Part of a small language model's weights.
Size: 8 layers, width 384, 4 heads of 96, MLP 768 GELU, vocabulary 8192, 13M parameters.
Architecture: tied embeddings, capped logits.
MLP neurons of a small language model. Each row is named by its layer, matrix (up: input weights) and neuron, and shows model dimensions 0-127. Each number is 128 + 32 x the weight over its row's rms, rounded and kept within 0 to 255. Numbers have three digits each.
A block is one neuron, or neurons of one layer that tend to fire together. Before each block is what it responds to, as a language model described it from the Wikipedia text at the highest values.

Description: Digits inside full dates, mostly the last year digits (20'1'6, 1'8'46), plus the token right after a date, such as a table pipe, in, or at.
L3.up11:129105139147187124119111091150137126135117092126131132134141108110132202131158121127119095127098143135121148199112187176068127144136134058095122124152168066146091145184080132132089101134091102136063146131105104112143097144101129113123107122132145191095168102161125181116111172162118113070178128180170153142204148133105093123151161124180115105110037161132152036073113153147154152074122
L3.up21:208142134089087105100149104160164079130116155152144159150132124122071117113148049192099180143116078139137132104086166094084102132137161117104134075187135153123070143120127126161112145156140127156125099086115123105108154134212113101118114120053120160124142101122127162108164154122122126082147089137165144110098141100102134155090121116098149166120083138111161071097123133157169158113058
L3.up151:134102167108091149166094124169150163110163139103142146119121179153076153111082062092146142083102115195091158116110146132069193171121134112133108153155087121144161131121107185111099138082138113178125145104148131054114202088064130106144139082087103137138102129122133131097120107100140112140136124125054143120189115151115091103078131130084054138075161201113107060144138160128104142109142
L3.up249:126125120102111110112130136130121152154122191123178133137115158144194113159129131052110082108067120172127141108188133113074119140139121094154139153169108182119142103168077138126110145076135077113191108080101079098152101107035165185109105185070075150075142160139138113157152116117166146095131133200162173162125170160142187132146095181100039206180109079118102079154124140159132133129138
L3.up432:137119179154171130138157095101172174182068156143103134153135133158189123115155129190146170110126113105138175131110143116116124082137106100099108111127094189132124111121115132092052158121124031108157145133255166143087155084136122113107113121108150107128149169149159111176127118200144162126098162151118193184110124135127187131123139163122084155171107139164146101070088169067148141141144
L3.up503:151125124077113126087117126111114155144043158135151169147142124122142143111138116058140132109104084179096152135124130111100146135149154119115106117154117120132117088115116129061184050121085073160152182108106154106075155134140200193153159112110129175120144146126094144142172090064124123134145139199122131170173116148133126125048193090106119126115138133100158152142087165111187115111164
L3.up647:118168122108115082110111105214121115171074125137080151228142074103134180159109176102103102156055170077126157107102053137122151128142098084109148129145101156092159144067095148142167110100104104147140148126078077109142109141150143112106144147156102137064108172141129117125152122081101153153185120118073176180207171120145153095040085070089111152111111152141101121129186129134111128156087
L3.up656:084095121119062136128117149115138142086105119140120126102144125158138138118121087101092114170167084164152085146076153103121142150144104150165118000098130079143134148105138105135098098207219121127079175119102102068134137162117174131124182140108127143148121151161121168097129130132163118146111163178165111133088160115104126123106096150092140116120136153101141124072122170148140141159115

Description: Periods, mostly decimal points inside numbers or full stops ending factual sentences, as in 726.7, 1.43 sqmi, "all land." in census geography text.
L3.up138:133177117123105164133119170158123162134096109124129133127045135105116151128131133152101144128161099129125116110127097106124081131104185109139077154140093126114133127104138111099202155122137122165125167111136130185180128053099139169070120191117138137194113126151147147114119120104148110146110156067159153139153128072116103141057128139142117097146053132101117122075128104111149116106141
L3.up411:131117143074151100086133110081119106060091110140082127112167109148116160089170176133124123149078149108156139159088101126144110136152135169136193142135144067147114066072097128081165139168126115096178086143076159125082162074150091135139113172084139111114127113128119171133210117110122084172127119149124128116134114188128202160121136121158170083217181090134156074080157142145050073167146
L3.up514:128171095143114128177086149113132126144113153168116173186134104150117107154117126162150089064182171099105163151118163122099083148063135135124079130119119128141155177148108085107174116141100116128104088138133146122159125065146081144103113150142148123162144126152148121109155114170126179148153115078134172153118118079116069147086127166206129167135157064141066114125138099083126144174155
L3.up523:194188081147094087122095166155117090175094129169138139118110095157149167088163119170089120167118120141123133133135088199152085131108107154114152126117133125144113085143162077104133110104152165109124177133085088158154127136115109090068150105128088165154123181165153189141113124107069144161119201177158175167124117123115105072152165145090211168122127148138098132118094124136140137092066
L3.up588:133188169083123114127143135153112166151140069122100151173113166116122135144148135152172076073163139098089132157151191087138090127120113125121094118114158141191136052122131132157083109100175116142166110106156182120133099170142072182145139054146165096151153125168084120152127127128108074154112146097175165130114111167080163115164098159205144119142085126165121080098149150104095091144117
L3.up657:198144102165126188132096181227162108168139130109105232138106117103113114191165149140136120160145125132156144100131101138183147125065155142118103077126079116115144158165166131131157119067093142138125101122148118165104147144130117121093113151148155116126143117134074171123080110119167114123167115138100202151128123149124163118107092151179100122114152128144075148168188103094151138119114
L3.up752:184132111131109184113086114150130074148162136119150129123154144096124117220118133116124107089103098109087128140125111141196142084083143202135132126126077107113118140140123152105139126159161130071153120129084109104100100132149162176064134026115078170078100205155058128118091101147108147118138125143155106162113074132105130130128120175137115133132077127202149141163135085110112074102091
L3.up759:140137144063075089129113129178061161078131157158112141139134132140087097088136146201113147121144170108134092118156109117135166117143125082089135098154171122145105141144222105136167150126130173157118151156134146156129179123126129101124104127059146141120130117169078065182190096092125104084106143113136134128151108059188153124110131145117144130125176098126142148143187109095132111178144

Description: Full stops closing declarative sentences in encyclopedic prose, before a new sentence or paragraph, including after numbers ("height of 125 ft.") and occasional semicolons.
L2.up168:120151086137117150130009126136103152197095117143148151111095093180084115106129102105117118147145139137156080140091095149125170108078132155108111130104099087154173136130123115121141113133159153162104103144179109176174145075123149121145139159134070119132124072128100149131123172128136149121146092124151168117140110132139112143074135228172098170135149075118110164173097097114129077073119
L2.up249:117183088132094127105114120149130135173119093142101188067136096089104137130099154152142114120116043114183156134091094158118090131134118173172083125113137141122099136068144150137182116123185163144110123145097082074177106073094120111122130108096126127143108127169164160153103093135118080088127120113121180157156123142113107176112149128140098136126121126116139146109160118131130129179180
L2.up325:118140139131135117147154127167152115096100047091104173122137118190116151117121164144144137106099198133155150111130083130124088079102124140132106140146153139157098122163158098149174089232096163173119077139082138114103143168095054125124118131132204124112132139114121153181086131137164091059110140084132184169089148081153095150117114156167138068053048128137180128111179091125096103121131
L2.up507:104172115131102129125129111135090162160146088123142108108090142182137115084178124180124156119159118104102077196113087168115144098121153191176109169133124060123149137117116110112154116202151093142072177172102103144163092136127149079135179093146093103083134126108169165101070100164122174148102128071162211137145123168145110130068140123135131085173103159110111141061140106114095129143093
L2.up535:141093111129102122114114121228159132212091118124154169113058174138132087204106158148087157092172105063151092144075088132171098073124172165139097145140108123116141132109084141112209158149144133129124135132123118192132121127139123117130124100132061172125115148134097138043027107117079137154080160086184197124118133116098110188084128177178109141146096107064057147125129153121163100108075
L2.up559:108090165101111122112092096136103071176149123131127136176104162102121175115141081133153060036136134106184104029156162142127150124092145154099119133122099189109151151090147125122221150162106115087146163084139162130115060126135161092076181125133148111175161119129136170106135128079184112180099131114101115143093167151121116107138113141147108163090140126109124178137092112136129133118121
L2.up727:101121139105075098162100116144116117157130113115098136180072175119126134156146128132093093096155096159089161148106095077121221127102064108127134101128153191146105138124145139108177163135112152137183119172135079147152123109154061173119194144173114214127136130113138108126115129116145169112128137120114158137138124091111092182069131157189166097120122117103134090133131156106057149128061
L2.up730:089127133147130111060131134166138158103133071128110158136081144113121146079110133135137022053094106133127093156191137143092165157153159131108155145034149151086135094073116139139123106223129102126146098125159122117169085118102222171165211110172107117156109121161144130094093141140158106111123158069102149072124136159126103169084137149139130098118154104062113135135139101132131181080125

Description: The closing pipe at the end of a row in markdown-style Wikipedia tables (sports stats, election results, filmographies), usually right before a line break, plus separator dashes like ---|---.
L3.up231:130128151148142197097128128116150128099093124165148115139146166011072156110067164076101148122082128088167144083136199127198123104137153186056122140101109138117167110207100149168094132133141138110126134160115188100111169112123106088129180122139114165077140157214144144184171115137111156108108113175142141124116190178095150120149113094080119176110089148170197124122163160197137141098140
L3.up274:104178090161138133066115135148111133159105156092159110130112174161139111113162167144088127121102077095096145190114147086116085159099124125093149091072139204162172083122135134106131143077146174129099165165137170109131092099133093121115112126109124150116080074088105165143118114114051149148136167136176143123077156121104182109162086125106155130165136151105161103146069235108134214158152
L3.up367:091115150133174110114087129153117139105099098125127126114108187150124108099111134187081143129123188102145083138134146167182137153117130092116121133147097137155139135159158104124103118107122116176147074102017161113144142099138085088207113117135101131094155106150164110180200099105101036148157121153131118099095129106141121058146116136111119123099113117126149156111122134212124103098137
L3.up499:088096097106138140120075117130165094129110134141123190147135188108117083142118167153073180137089182125170120054083150112121158100166074150107147163075152153143136082158141156166120140094094100101162103117097194117129115157127138119074182123127111111138160140128064149158115124089073081164154108134123153127110148116127119085137122125111090134103133094201075115070103152180138140101123
L3.up565:119130107128111164157167242131097145100142129156067104157072159138173082149084141042146188111124158123110134106136154155133137125076123124142153148100118150117074199134150196150125105117137107107134095059133132193128078152159111193113112119126109076133157144122120092148158132193116095104108139087097159133161106090131108134163114120116144147141165080095098141090117195162096181116123
L3.up569:064077196105164127047176160116121154141088142131132140161120186160146173129161089083112066160118132119133155157087147131197123117134156129127163093177133105123174158154130112131084100134075128159173111126151167105094103085092157163150068120107117086129135158147125110136116145121116119148119095100117143096094157121156116038149152126105144143114117180096101078127127160164096160147079
L3.up662:091179117070120101130110151146105120103150143170109050147112145151150117098105142159073165153128187140181130167136078145044127105151110100105182131149085136134170074219155168169062095132124110100104103098173087093055140155152144140133158106129090154135128116127072123157175129091122155119085162110092057098083148110082155151137168153152146170130159101063102158112122079147140085123169
L3.up708:155131107127149164111088126132166044126110162085141147074097154064103138066072195135084086110125182107149165086092141120176118098087124159111157144121114133147089156151134146112095157109139145182131085131106178111125132184129138093135139197158130178107130143166129088130162100164124130183146114140152151104083156136086180095118121185097130131129091076195159068129089119169193177167168

Description: Tokens that close a descriptive noun phrase just before a specific name or place: "in/at/near" after nouns (school in Lahore), title nouns (show Countdown, guitarist Tommy), sentence-final periods.
L5.up378:126010122148087129107097078149090085053183130125118203156110167151117186073124092162156125134126120162118108127089072128163062182115155148110168143138129089110148113135142148096128141071140108156137086095101193119165113103159149173140152135147107168107190140108133144153098129134171120136166172184109140168166142098084159156118152190196153138113173105166091084053139113110131129107123

Description: Line-break tokens that end a paragraph, section heading, table row or list line in Wikipedia articles; occasionally a capital " C" opening a word (Cable, Ciné, CCP).
L3.up0:115130138142136089167091151137082153140104135172050147084153115175151091158112116094198123198129144166115117171098172141160142164171100169165156159109143084117094151156199142097230168096108130111114115132108200137088109080090144074142122149110121125144088120170099096087150091126156148106117093095150144163101124168147081119109121111169180187220144170105180061170128093090169112109138
L3.up24:111165144103120104117088087073097099142145087161071134082174152148151173064172174119144110139085128106127151151132089086110128154148124125132177130138150124130151125097107087144081130156192143127157120109092143128151106102134136072119120165135122106169113108123130140185185119108149149121182129160086131130102173110059148107127153157174111109107183128173178120171195136164038109123186
L3.up225:107114122145099163119136095174105092136160098100131158107109145053111125175150164139110170133175171102138105107117154052101063148122141181166183136116105138087132110191140109125105137134177130120143114132110194099132116112093111098134049148122123151128177116098106122142120113130142084167122159131139130127127188157084098125136087120149127101128054137106148141080190151150116148138129
L3.up247:117076113092111125161115116093151196116077151067165144110100169207157113117129122119134129150092111097143117170123115134166102144089140124168110167113109192127151136190188216159090141142107091187098179108130113096139164126104122095112116122110055093144157151170102155108136097104136116161073108166119086125091155134166111139094102074143142131106157114139090082132116201109158083100051
L3.up409:124152121109132123136097178209144176112093099134096147053120145185157104121205156128160162119151066130164120202093093087105126095138199067176076131077133069085139138136153144165118126105035091124164131147158119147147145091155122102140107138136175119091127076170144207092070144126140173113062125169111165084079099090123128136165165192089124118140123117076123097164152154181166097081145
L3.up438:137090146075107145135113080125120146076139164107147163121116096102159092063117165176096128177122101155143173123043128122137167181105111117121174105164128126183123179146144126078118093064058179154132089093145109113128149134101072111068084105100107208129141139078131122132107118133156170076128154181129140103082142128113099077059099089105165102194147182135145148127083107127126101123124
L3.up450:157077100084095161154128149154129128160145128189102211106108095107150175094044069144113099144167178109155158127107210132135093131123161153105204163099126115124232120169085113081156088094162142129161090143183183086102134132140135133145150133100111138095154121090057124160109119128158146125114103120111155108103127138123135143143091137082131108109141185125084133093195134164086148189179
L3.up512:146087137085154182125089111147193082081098156145161145100078151179157244123118136144103108119131138092092125110124117145160065066114119126154113119100118095115108147091159113090137104064144136157173130177079166103137142100170131081138094174136147119140106158103105121151165115118178146219095109172118128116107163112117173214136099091119124119151112106103099080118194174018086080191146

Description: Short word pieces right after a word's first letter or two, often C, P or St, as in Calcu|t|ta, c|ab, P|t, Pf|c.
L5.up606:123101080108098116151127108120107138130087175156148095217188150122146156104121170084125129121073136185140132190139125192097104057154135127115122075155121142113148064155139125122120146124107110144176119122182119082059130146136154103095111145124095137077079161136133171112108204161128113147142124142138133195117169115085141098136167157144096067164122113174100119081170081129097116105143

Description: Punctuation that closes a sentence or clause in Wikipedia prose, mostly periods, plus colons before quotes or lists (explained:, Note:), line breaks after a final sentence, and table pipes.
L5.up332:097112137125094147119096087061138122154140092146091093106137172176168111059158136087118121140149135112139110139078101162136129148069150094158103110086147076135145078093122134148129114148132109153115103087112128185136084081099141028154136144151129098130112124188095079139123122112089179147073112166152154113136170127106135102108108128081081104130152096136153114197097129121137143062146

Description: Line-break tokens right after a finished sentence, list item or table row, before a new paragraph, bullet or section heading such as ==Early life==.
L2.up163:140137108118101137119116092080122093085134097113076192110106091116169174070126159128098141112100140151129122114137146138177141106127111131134181153149123146117122115111121127162059135094157118095154143080121099122075125196167120098130132173099114155129133130112142143204216147142181222124109089146019107096093119137099150127127096131137117088161139161131143175143189086139067125173194
L2.up256:121101126125084122123122100160156151125127108104141174098131155116164109144109150119156095109141120173110126140111199080170107139099115112092130135136129132124125087180119148114139106178149101175170150103107167084146143106158118131109087144076056151086182114122153123206126127140161121112179130134138117127182074138126173172133108132141139144133101176123147147134164095121164130095105
L2.up265:105154129111139143084072155172118075103085142093122109071118173145170116130136130150117118190115103176072160133113137133121114102105137140103179163113123183092047108109119139145110109187117119110178097119151159149123143140164141113113105146109128117113136150132115170160164160132142179180121112136149137146127099133118175100125065168113083144077103138126066102111162138048139126119191
L2.up468:095073156152105136168144154255140122113106114115161104142092148185179153156137177163086085173160111087136178143085087160141163115122160098110100159132092093110120110182121186153145125148090191153116140137070201119132128107110122115106169163071129140097146166108076137139157093156138128124144149104065169148138162112137154144097083168172096094087105102152075150065176168056125151135142
L2.up480:110120183123114127117150089165138083158080109178110253088137087099092134201149188139078056149129150103168131144112159123151091038119156146098100053158106098180136150128109095131090136146138181074131095195107105137100132125092138068101164128129162132134112134102144179069100145097131130171088147069138172151102171111123125111150109134170143145095129111107109143122127115114188158154104
L2.up493:129152111076116116094061129111107083124058139134151128134156133146103114078171126167102125162107136110167147182079109117191119126137130141062199156124115142211126084116120130095189119183062104106099160128111155142160151094165147091150166097102101127180180140139161143084064163144135153149126169133119167155086125094104140134149093143156127111072119137126122152136173092146172129118132
L2.up623:146134080120153102141127123138207125094050096103150097084136111130130154119082144131106104123119090098162115124135127107157122211128164115087097160108140122135172141195156044154124126132143131140157184082125152086093180120140136140174068169096161114059169182100128187152167104149172107128129104091104191127083172094072138123164127170094103150110110143099091111114137102131133143188141
L2.up733:167117125116073139074164073173143185119109156138079128147101156130121137114151094152101129149102094112108105089116138108153121094149140153102124121139097116100118147121116121118130145088102099146118192192111160135198136115136146161066147113113095133156177079122098177140104128110128158128123115105178152131195149126149077095057096128144096111154120104077160136136154161133100156131127

Description: Fires mostly on the line break ending a markdown table row, especially header rows of sports standings and stats tables, plus some digits inside table cells or numbers.
L5.up52:147122115104118137169053084091146147129109121128152132126157127118093134113114104134156153092122095114102196119089132121113158098100188085128145060124134152108112117115141143170112122182086129108154082174138136118102139163104145086108056114121107104154136109139153086107096078167133040119191138168113142147141113134147138082125117115120094152124163167117092088148107106091118114087117

Description: The preposition at (born at, studied at, played at, At the time) and words beginning with At-, such as Atlanta and Atlas; weaker on first names in tables, such as Bill and William.
L2.up64:153097100138082131215120154127049157187105110134099137131130153130138150162182113114127175135100116106117093080139105139121122111103133128125111106054071117159116060110150146110152121138149108154087110099136073142125125146085083125139135135107107100062146089132116162172121125153142108103166157144154104106186055174113112117147153154148100101138109135142138076199155135107137165134104
L2.up69:174126149166149056106094150177138167062155129143131138107141173132170147120132129110074101143135110126136125149120135135147148127134143109089147153178167081077125104129133136143144156153134085169116135112165155076115087156168114104157127135151132113159113121096138170125059109124087190106126148192098141227120129125116132113109098154125082084196132085088156074125170158141104096102124
L2.up275:082119107145133139127077165137134110139162108103136104129160087109143218137104161126098156079136123149089128134178113089141114113095143172118153098099121169145100141108121130130078151107156038120138101150097169124124109101138126099107111165177067113110143156168139152115161112085193131089162084162060151125138121147163089116148188178115123162130107102071077075153151137129121138156101
L2.up287:131086109116160143117128179140057117110132134117179158130147133150112165129130147157163069068147166125139064098147141080161160123111096129096132092135155114170149126138206124169133112121181089147186095110129108144125140061114064121129107138114079188092158056154114150112159151132161144108176087137152176085162135119097090145130154148142103086169094159215089123128122156113095123163208
L2.up352:154129106133121154094104117139171127125141139151127137126100129117170092079179127111132095122063119162118101147144168113142154124145114094100120105148168102129131156165219155135136138089164148149115099102120152130121169074124086086166123088152117122078128133083106083157137126065130142138099091124123156092107101142095118096107145177014102221198108137124165131156137161121111105208115
L2.up457:160079083102151098088134101106030107091150135136143152201078097203180160121181145133149128122118126153113143078157131178183147177103077143129093119122073148134105167156168118101056107156121066227201141071151155060108067116147118171098104191055058124073111132140143137109170159104134066143087155132130117113117127140128156128183111147138101183172106138116076157111156071115143160056182
L2.up496:167127149123163112111163163179118068075090116101074109131079148124097143148115149084120129151070151091104084115095124118100117213106167104145162116121148122108096185161136159101142126066145159087159107113150099152115093081131092168070122124138071150131103088151095094176167119133151166130110181118064142098202143090118118133123111126092087087212075113084112110119126165175126094126130
L2.up716:108105071121166062116100117120178198093120127170154149112096140146128136146132087093106132147130116073147142051108150105102152156138091116146120202140079223148167064115117122140141102157076116132170097049171129104155142100042176087123131081180105142135078159165137104162107078145148170101114104123165164144193081134074136115161128133083058140111098134084134101131175098073114111132145